Weights of a small transformer language model: RMSNorm before each block.
MLP neurons of a small language model. Each row is named by its layer, matrix (down: output weights) and neuron, and shows model dimensions 96-223. Each number is 128 + 24 x the weight over its row's rms, rounded and kept within 0 to 255. Numbers have three digits each. A neuron's up and down rows have the sign that makes its largest values positive.
Before each neuron's rows, "fires before" lists the tokens most often just after its 100 highest values on Wikipedia text that the model never trained on.

fires before: "-", "\n"
L4.down598:164098131105133102131125104152134134100114151197132075115137140133116082097136115124138134144092168140130119122143167149113158097112114155098108176107129134105101165108135120178128116178100125121114155168126141087107096112084171174099112103152152141154148128106151116135102119078136123165109113129124162126098149124165071117100156145117148164123148138112174155111100141143139148135127

fires before: "0"
L4.down517:134130135123130150139100116093140136140121115128147121106143064126148141081130110109130150133134165112147131120127128150098153130106177138144142139131178162152122116120206146147139158100092161150143115090128119156107135122108100117098134130137105133124155085164084104105102109124079108120085130101097158156123114102114145166114121085111080131083150078085120169171152132139112074136162

fires before: ":", ")", "),", " the", " (", "\n"
L4.down34:103132123116148108166166129104137146124091134159172097112095107105122097112145144129098152156103145141144115143160099173105100092178119144127129109142143148135111098098128079114113117125141103141151116129107127167143121105101116126119171118144148132140143104106147189144154115125106101088124128120111179145143120128139087122131146161123122178099123128109115144143159139127125130126154

fires before: "1", "0", "2", "s"
L2.down353:122128155089160083114093126109114116123164093095193161143118133139201144125154126157127132145122137125121136109129110141128134133152113142120128153151113160100167123162135146137116140129139109069099162153093134119140091105141131133137173147181129112096088105141091116131170154141130159109168110168132117087162129129106132163119088134106128140137155095097177154147151116119098125080152

fires before: ",", ".", " in"
L2.down330:128135144138183118101118115136120121122133108123122176119131113099116107101132131149112142112137124152119140112122091118124162132115132096132112129131130158133113099127126127127116131127086115137153142144114109081148127121107109130130105117104166105091136121117112142138154131112157160158131137066142148141097122085118136101176097156141124175173090098108112090104157126133148138114121

fires before: "\n", " is", " was", ","
L3.down619:094111129095152147132106177156171120180137146154110084127082106128112130114144169122136075143136144139147128142127153104142144127121117091155136139113103112153135139129146099101149126118183131112161100155120087126145154153112130133148127127135126157166169153158137106100106100145112107175157127148108099124186106104135156159102115135124147113109137111132116116127131126118149168118110

fires before: " "
L3.down434:133100165167136138149131112109092113146109111122135135146129128094117141113143118111132126104125127124150163121140122142155104136106128099133065096088088089121130137117091104169136150196102122093122110156121127095115189104131158155141136089104113114089127137111129128092086104146128110119112139125125104135122136137121102152135151172126178133133152156124092123155126145110122148142114

fires before: " |", "s", ":", "ance", " a", " /"
L3.down594:111144166118113129089110123113142123134103171094111167153125122158136103154106097176181149127121098142176124108157134135097126168143104123133128164130134170140096092135147151141136138153171158115120173135135139135064146153116116143127100088089151141088113134181133150139122114135103174147098083141145106106120106101142142156118128131148132124113129132135165081180129122134104129132132

fires before: " |", "%", "2", "3", " (−", "°"
L4.down147:096101127114126081121124113123105129165165114165156100145096178151101106134116169120128124086095104126082160124135164140176119121147123125157119110152118117163130153147122051120132134145094135168141115142142109133114097152159132103113086137137119127126175112162135148152148108132128104132092141120170134104127139128133108102183128142151110126067126123132124120075114121109124146126125

fires before: "\n", " (", ")", "=="
L4.down11:124090138123165123156108104189150099137139119161114133177152107144150129109101071136131067070166151131131109169138140103191112123141113098117122147137102100210107159123147124136132142094127139108146133119151118173141149141168129126120137109094103134122115107101141165147122118132152135078113084142123166139139138085103120124155136136128120114126110139175101082126153111139140154092160

fires before: ")", "),", ",", " of", "7"
L4.down442:113128164124155108124166095113099131115120141085155150131128128140183102125153152130082155160141117146139154086097158175127159129095136145139148102129116136124100131104147096068079171128073131121130119123122118119153121096146158124126128140136112117167128157177118085128151133149140116122168141111131162127120116114109101122123101113153196137116108117136138118111141099142110133142153

fires before: " ", ":", " |"
L2.down338:131121149149124112130142107113101132124149152091146131135088126116134114077108133128096141109114175160145105119092110116143085133097134146150134107097101112139128128087124164122144115137130120134166104145156124083150099157107138140115116125095115171135134116106131125148087153123110164097138118164156117109133151125125134148167124094115138134092142106074150156145097121070099101113106

fires before: " is", " was", ":", "7", " not", " has"
L4.down14:140171102105139083144147171100119098081107148142137166138123154133143081111135131136126096128161120163114132101150131115114129164088113149138095162097147127161141105103114118131158116090094116138141154146136140127079099136137124153118137116101128116144154137150182168139119121104130153171143122139128095114170158176095107140124157137155146116125149167107143104121107139090140142111136

fires before: "\n"
L3.down194:091126130087142144125099189146133142104118079129151147146117099131113148109102122123136120123129127108121078159114128093113080159105107134158083093135107124152117110147111143145141130097178094129129155148117152106185159174132149166116133117137108162094150161155139166132106061171108116152119142145145152143145138143137161170108108134140147147115111102120108140105157130103158101125107

fires before: "7", "8", "0", "1", "2", "3"
L4.down184:131129146134116180156113118087129109118111150124136127153146122140189137096124133113089126060120112122102098137104115131133133146157091140148095100133137175150148166116103135129145104132106137114179125129110153138077167127150129126139112168117161103087130094130146114115152119129153150116148126116157101162083142087168151109102130138100141158119156115118134151134117146181111102149139

fires before: " |", "%", ")", " mi", "8"
L4.down627:112148100116099125140109098193133100120120119089065151124099187101061155168125122095103095126177136112092126140108130149150152100117135094114125150121121162121126113107181150128097130145110172128077120104119138170129129138161120130131108143122124133165108130135122089132138171130137153096129158138112126130142144125158168145157128129117133120152167097140109151090112128167109092086120

fires before: "==", "===", "The", "In"
L4.down498:114135119142177158152114121126143133146150124119165163108101121082103119170118162101130086086121107143132116132121097167139123128128166123143139115161105149137155088140135132129090101127124170100119097114127147132139129140134094103142138100126136108111117122107086112128182110166120108088115117133145124126154108138116114111130120115131142126155136101118085085123130108112129112128129

fires before: " |", "\n", "s"
L4.down626:115071163145098138106137142177148138108158121141161181125116120122156116114125114140104110069129154132103134065153144167115111145105118099097119093128162134169156119124162118142148105118102108115141133082106134142095150169130091104110164139093119140081159131125123127142086118133108121149110124129126129138103137160115159136093148119144110090164136133138132141160115162163126128098148

fires before: " |", "0", "–"
L4.down92:119169123112122144152132141117100087119155107138129136153117120142096127109106138130156114110106150123154104141125128127086130142138141135092132120140120118132143089145114123100099122103107151140097125135113120112148163103128093109133164086109121083147170129144118149101156117125116131123143104160099124127163111165110083122153120105144127173116111141110093106151191144104147180145168

fires before: " of", "-", "s", "ing", "man", "e"
L2.down495:123135106088145131147151101153120152125111144120119174130143172085191130094131142128143118121160114134121139129140126108121153163114134123127157132136113131150130138129148123185151132162142151133093115144096126148137111117133115114113121139168148145084148147137143119096135124140127160125156147109126133121147123110153124137162130095176162114115105135139135113113114154140125127107179

fires before: "\n", " in", " |", " by"
L4.down60:117120148114108121139128105145122155125101130145133144151138153114092087089124142112118103132140146160127166098163123133158096109099117141112116146100151141157100162102132113109106154145167128174108141120102138149077158161151144130069148139111141118137137128139141155099085152084097125179123135109110138145107119144160135100139134118151155129149118160113143117151128123141134111116119

fires before: "4", "8", "3", "1", "5", "6"
L4.down411:144139159147139154148171097106104101101127139148122104175105141132143133091114152115086172120129127144140131090114125108121110127141116116101132138136153126114118147117151118169145132138104171163163114109126127146122115157089163099137118153124136156134139135148117110135125138148132132128149147134137151119136130073139107150178139129115144148118126136135167137106123151135144086127125

fires before: "1", "2", "9", "6", "7", "0"
L2.down290:135113102112073145143157130152113143134141164164133118117110143155090119110155102164150135091097135132166091161105123127131132122130098152113117160109123107069101143129147098129121141125138122152165091133067099126121132152120151165167132150144128118165137146143100147110112108108122149114132123046140119104131095140128091110107124117144113111119132117131165121124143126146143168155090

fires before: "2", "1", "0", " |", ".", "6"
L4.down521:096136091139145174093142124138151130095117119138148124152103083164124126129105130120117085146064099109098092160151112138131121121133141139106159132104110101145156097153165144142108133120083137111123113129145119093138138123088120136094107133127109085100143074128107140160149164125097110110111102126151117147155134132137129135149128109129129151131162139179160118123176133122131117125116

fires before: " |", ".", ","
L4.down574:117112182143132173139146168130099127142151079119069152134113118118153122143100081094132155153121134117100126090127159157112105148121102137125138127134120183146153094111157091111085098161113169137111154110166106137106125113110156104076147109175149128146103126096122110139094061088154153152158128137098120129095107134113145115131154138109118139125138102124100134101163141130090108099082

fires before: "0", "8", "7", "ry", "6"
L2.down661:147129117149157195159178121148144110142134182087080133155116151151107153108136159135147117122097135159106081113113123141156117115128156161135140110095111162125155106147134118115156124159055135081130146118135105080126081153161162115146124106129142112114131148134088127145089107103120133126135137145128106144119140062120129122165130079146118121122133141154135096123084121132116141150126

fires before: "1", "0", "2", " of", ","
L3.down321:117158158141118099148134106106098163170106103157139103150122069204112134136121117085121175126134152146171108105135155133115172133073133156128140090104121129128131134116158172133123111157115125142130134147142168170094108171128121134121134128163127168109111152124149130148145126101105166114092095111159105133126136116113132191099167136125126108132111126140145130144116133070131164146121

fires before: "%", " |", " (−", " (", "0"
L4.down495:145118115103125127179130151105148086145133141118147076175115168167116147100098120146122143152123122099129104103112133095102128134108123135172153128139113156188082143127094106105145158143144125132133154152108137158125147123128104147103119119155131103120119147159109112093155177135142130159106118102092103066151103142151140147171156092111089110123153161138123096126094138119124132144104

fires before: " |", "n"
L4.down128:100127140137159086136142119161135153140137089128176115129109106134089116135125150115160141114146134111064106166150127146123085147148154114112140087116104081124114124105098136071125093113074115121150081115127119074155115118089140138131155102136146130130145157141142095129154138169116120145090138096153169173118131107128156135171177090142120149099148115085158113152141122163134160089162

fires before: ",", " |", "1", "0", "2", " –"
L3.down453:092121135115123094125120120108124111143147119115069128120152090119158103162133130140143121076136088120124086141146158119147143123122144120122128122138090136142112117127106158108134120127112127141112119130147161161126158172125141109131137170110107155105068160142130112125135173130167168125158098130148085143125107154120123094143096130149121095153156117112089124134145127110122189086165

fires before: " |", "9", ":", "8", "0", "–"
L4.down499:110124101128155100155131112087107109127178153141139165126118134157093164099127130112183136121132121154111110081151117087118125117125173098167166103145156107121109096149178119108125122116141131153106121110115160155141135111085119115153147133142135097162171151154118121083139143120131125116115121141184130132135104135087123123144091111129135128156111169171125074147143127116162133152100

fires before: "\n"
L3.down657:166138178132120116113095148115142162120121102146118184159123143131137087104124170097125161141129136124122119095179208147130084138105119123123095144136165136175163146095128119132127159145122109127122133139130122121087055155165133130139156108155131146152132098129139143131094071118110151172113141150131138134140155105156059130090081111144114151138128178115158126167134122137152133180107

fires before: "0", "6", ".", "5", "%"
L3.down272:145130120152130145135152088094139105160117102137104128159173116173114122123123110172130142089110099133093146137148087136141154114112127108120121157149107128134123105147175132084136128150125073097100132152129154115139129104120181122141147115096130144097134149157129117149104120113171154075165082102133175116146100132140122112144116127139146150149125111153132137075105129114143130149108

fires before: " |", " were", " of", " had", "%"
L4.down66:169130118128075140102144144105141125110158114148144141142103106124101120109187178149117110144067116119086124167145142098120142166163118117145143160166109137133135165143100108099131115129136166139112143094108115128133149139072137121113137137113134106105146096088166106153144136132153087146152136194148152130146108147147152146110135059145094137155132119144135141118111136133142129110165

fires before: " "
L2.down699:149137135127187146135149115153131175108135099087126115138116114102123129154131162141133124132115135144121105143150091124094133122111131114085123140126150138148144129138121128128089131126083148109136108166124098155124126134177140107148149136123090174100102129079122123115124109176082099110125143134155116116155129131112121143143114112180143141139113119120113145089126097132117186109096

fires before: "0", "8", "6", "4", "5"
L4.down8:135163115155137151109111149144081117129094111148154137117096161066125157123159168103159136140141148098080128142113129145126165119133114110135104128105104108174143112110081146148066100100114118067142136134095100081169118121158145102132103145090114116154143145134091103106130115146154123147133173129129105103145125128085105138130142119135123131158120128141115118136138158144111131105101

fires before: " |", ".", ","
L3.down67:134132123140118148122141110127138136118120124134119156108124147101109143089129118156075131121156090124109151148118097139153119149100154112122093125095125092147144097135171100136135157128116124123153085124150128164126130126117116131129145136084141122156089150153072145123125144141132149150164146152108130148138110133165150110123130101068137147127116161105124165131134169084106102136122

fires before: "==", "In", "===", "He", "A"
L4.down345:085175114143092121132122121142121165145148123091128161137092074137147115174138106148131115126125119094173113146128119135111121119153139110122141118128143149156148122162122149152111132110115132093142106134144111155155140146138112111120160121116134130091120104125136135122149129152107109141120118131147132121128108124096105123135116111118143144143160133158119095172143154100152111122127

fires before: "\n"
L3.down104:150142138111130124116090146138141172096140142179143134114092165107106110107100134134129115152088129107117127097176170133179123116111137141115148158161145135150103131138136108135166098112110139146123103150102183140116126149134097127170130129142114159113144125137128109135115159107101103123103109124128098123119137127101119141076101110133099164159129128085130147157151119146140128173140

fires before: "==", "===", "In", "The", "On"
L4.down305:077107128094151091117159107148127109157134157147116156147083097141123141132135173131118084147141136147142131127107099174144138147127169100115113110118142133119138097134110117133138163133140129099143094090129120146100147146148151123103144156115108130121149140103150110138123094140129149120133121146143120106122105138143094123157137139121101138105133146149102113153165166092087119113127

fires before: " ", "in"
L2.down264:131142135128103164110163117081125183137098116117118141119138109142129156159111129107122117162123108151131138132111139138096170123093101101095126158107105136142157087145152103128121153127075099162122139159148116149131134139129147156099107131091108136149113141111111134112166105133133142128121175146080146079132135145137150176125122108114109097131133185113116151127136130092134120106137

fires before: ",", ".", " the", ")", " to", " "
L2.down196:142099125164113155181147174118174143125135100117101131147135136104089140105128120138126129094128164112109121140163155146128116108132121088103083093122150130112099129125140128120118124130175136139153169152121175091109106120070096155135118135137139107171175132130098143125140127087094105155129140061112146145110113125124148084086127107109141111152175100143141140101116151137138124120128

fires before: "\n", " The", " It", " ", " In"
L3.down81:144157144112140138091155140129124136105137117141122132106159143115119111116124146140127137137110130124126143118120153101145125118075111102110110165128137137150120110139153137170138134129128101149134117117125117090155168107139151079108129105130155137124125120114110127132133151119094182137120153081126163108129108139125115102165137153113149145156128115166133115131152092118120106116135

fires before: "1", "0", "2"
L3.down355:119122092167145140118137160100103134149137065086074122162116126110117133146138145129118113095184159137103110136143097133120142128140165162102091062116124119140109110165093134180132128115097143116074166096120152136138105103111113105107111134154106145103132127149108119135133125125159117106136099127134140151122130163138162161157104104160140140112123103135165102098177124121137165100120

fires before: " a", " been", " an"
L2.down270:124124152108144140108110128093172147100123128104099091147119105126087133136148087138182076160168115118110172135117117146147098131112129100154094155147125157141176114119129175132142108129140106098085118149117125122161116120126099096134146134110143135161131159131086121140157112095124139114163099112103115126119140122119116091121121121105159154128141103082113111082105117156143115116134

fires before: " |", ".", ",", "s", " of"
L2.down399:120100158130111121100102156115136121173142183109132143151186089107148147126125128113160149111123117111172084109147113145095141124108133132136166156115108081114106111133135141157127128131118144104133135131132126137140172141136124099132109123109152106067116070100133150091132160135109097120119115089116134120172118082115108126157151126147082111134180138104113121115132111134108108115109

fires before: "\n", "s"
L4.down240:141138137078151106129076125103098100124130134137141146126161103089167187118084083083134128104134138097144075115133141105133076126115144121144116135162110097154134130144103152122172116138145124113140133121124126122106163207110159166117157107135099162116154136155102120128116166125102064126091160144120120113135150147112098137135136135123127091096139137132127137186101145153121155154143

fires before: "\n", " ", "Early"
L2.down475:134093159140141131165104130155151166148152156142161100089100121166095148188128118110123136146100111124106107136144137108142130136178123159077159149120140131118089124121106128129123112132120104123172151125075128098167135132114108118125087156160138170163121119140162166121127140110094145103145111132134125068159152120155099169117078121105096171145128108096144135114157110129090123116145

fires before: "==", "===", "=", " office"
L4.down402:148166142145119142143159146121137116136118133107111126126112150118157130136138125157100146103139131122110148115118096131163128153132156125143169118168144170117138083115158134153117133136130124116101139119078168091154137121117113092153135128114108131087110137121114143099164099147070118099110129109110139106187121127118138121124132106141071138147198125104110129134164115122125121137172

fires before: " |", ")", " (", " (−", "6", "%"
L3.down601:147134090093204133164134124128152103089083126138135107133143126118090158100097139100111138124100138130122147148119114127152126122146133134083115120128110104167123133151121123134153129134137156120170143138161108151132121097101140127132100165120149136132144104089098127141155136167151135151133140109138161141136154140140126188134144146137108123180109101129122137150186097134101136130128

fires before: "5", "2", "6", "8", "3", "\n"
L2.down219:117187095131080130125077141138107131130101126153139099101132069136120148071109139112097102140111131112164125082116097092152133143098145113120145152142122125136155150134144163131125120088098168145118132134100121066122167127126134173108078120117170114129121109135140141115147120110120125096092145155077117122142125151110109116173139099174112102124119128129138128123144086157136161132120

fires before: "\n", "s", " of"
L3.down92:082106148141163099162157138183129122111164124149158124122134143135118133111116089121154139132069148093102146114098175125108122121135125144065138118137090152127117121117130134083134093119154125139145117138143111104120124159118155156155128112132140180148101123127109128138185149117126083153098114138140115137112163139151098173114137098122136119123154130115112144147157156114105128129102

fires before: "\n"
L3.down480:165118129082092161117146110163137206124132081156110123119104160133098120106135118124111098135070147143110130129098147143151104145108098111101135146115172168157119145139131129180134119145215162148148142163084093134142062127117105098134119095147156115186144114113133169125095129101105141133142098131137140104096138133085132147110113137122101127109133140110179144153111128085141072155169

fires before: " |", ".", " of"
L3.down303:140115088097081124124115144112116136144108110112069083162157137110182113121124117170144142122146097139109143171144077119114096127173113106138116137125161120089091105076111126130148137131139129156076124117121080109115136140148108122139114133137109109171130165154164111119163132184141122143103139115087151114183123137130113105150177142142109127112117145120170182139099106101149123095121

fires before: ".", ",", " in", " of", " and", " on"
L3.down266:137097173127117136108132074110108111139110105120098129132124120089145116124119146144116103117130105166151096167157189131126112112100124115092113141127135141162120113131122166152165142130098152123126140155121121131154132117157144123126091128119121140079129142120131144136133135167116125112129128146126159123133128128137123105175127157159165127118113151136126081118166098116152123126189

fires before: " as", " for", " on", "s", " in", " to"
L3.down141:085146161121135120120148099178107151112162166117119108107131115175047114166166105110122119120168157123077122106120119144116111116158156131115139118119160113103170159125136120163145122094154139152145109139135155112109063109108133139114065089116135127162122169111163119147098113156109124155072142172123118120101141142100157158169121136147142161146145147098131154149114134150115122100127

fires before: "\n"
L4.down702:152153144144114128078069122126139151143121114154185120139161120081116134179136186141118133163132089102176183166193127128148106140132144131116116170125096137147123131111150129115130126122125117134146145091121184120127078137106101100128152168087130129121112101136128110128129143149142093075171130127138196121084142090164139142132073133184089141129103077149156144140118100148105142174146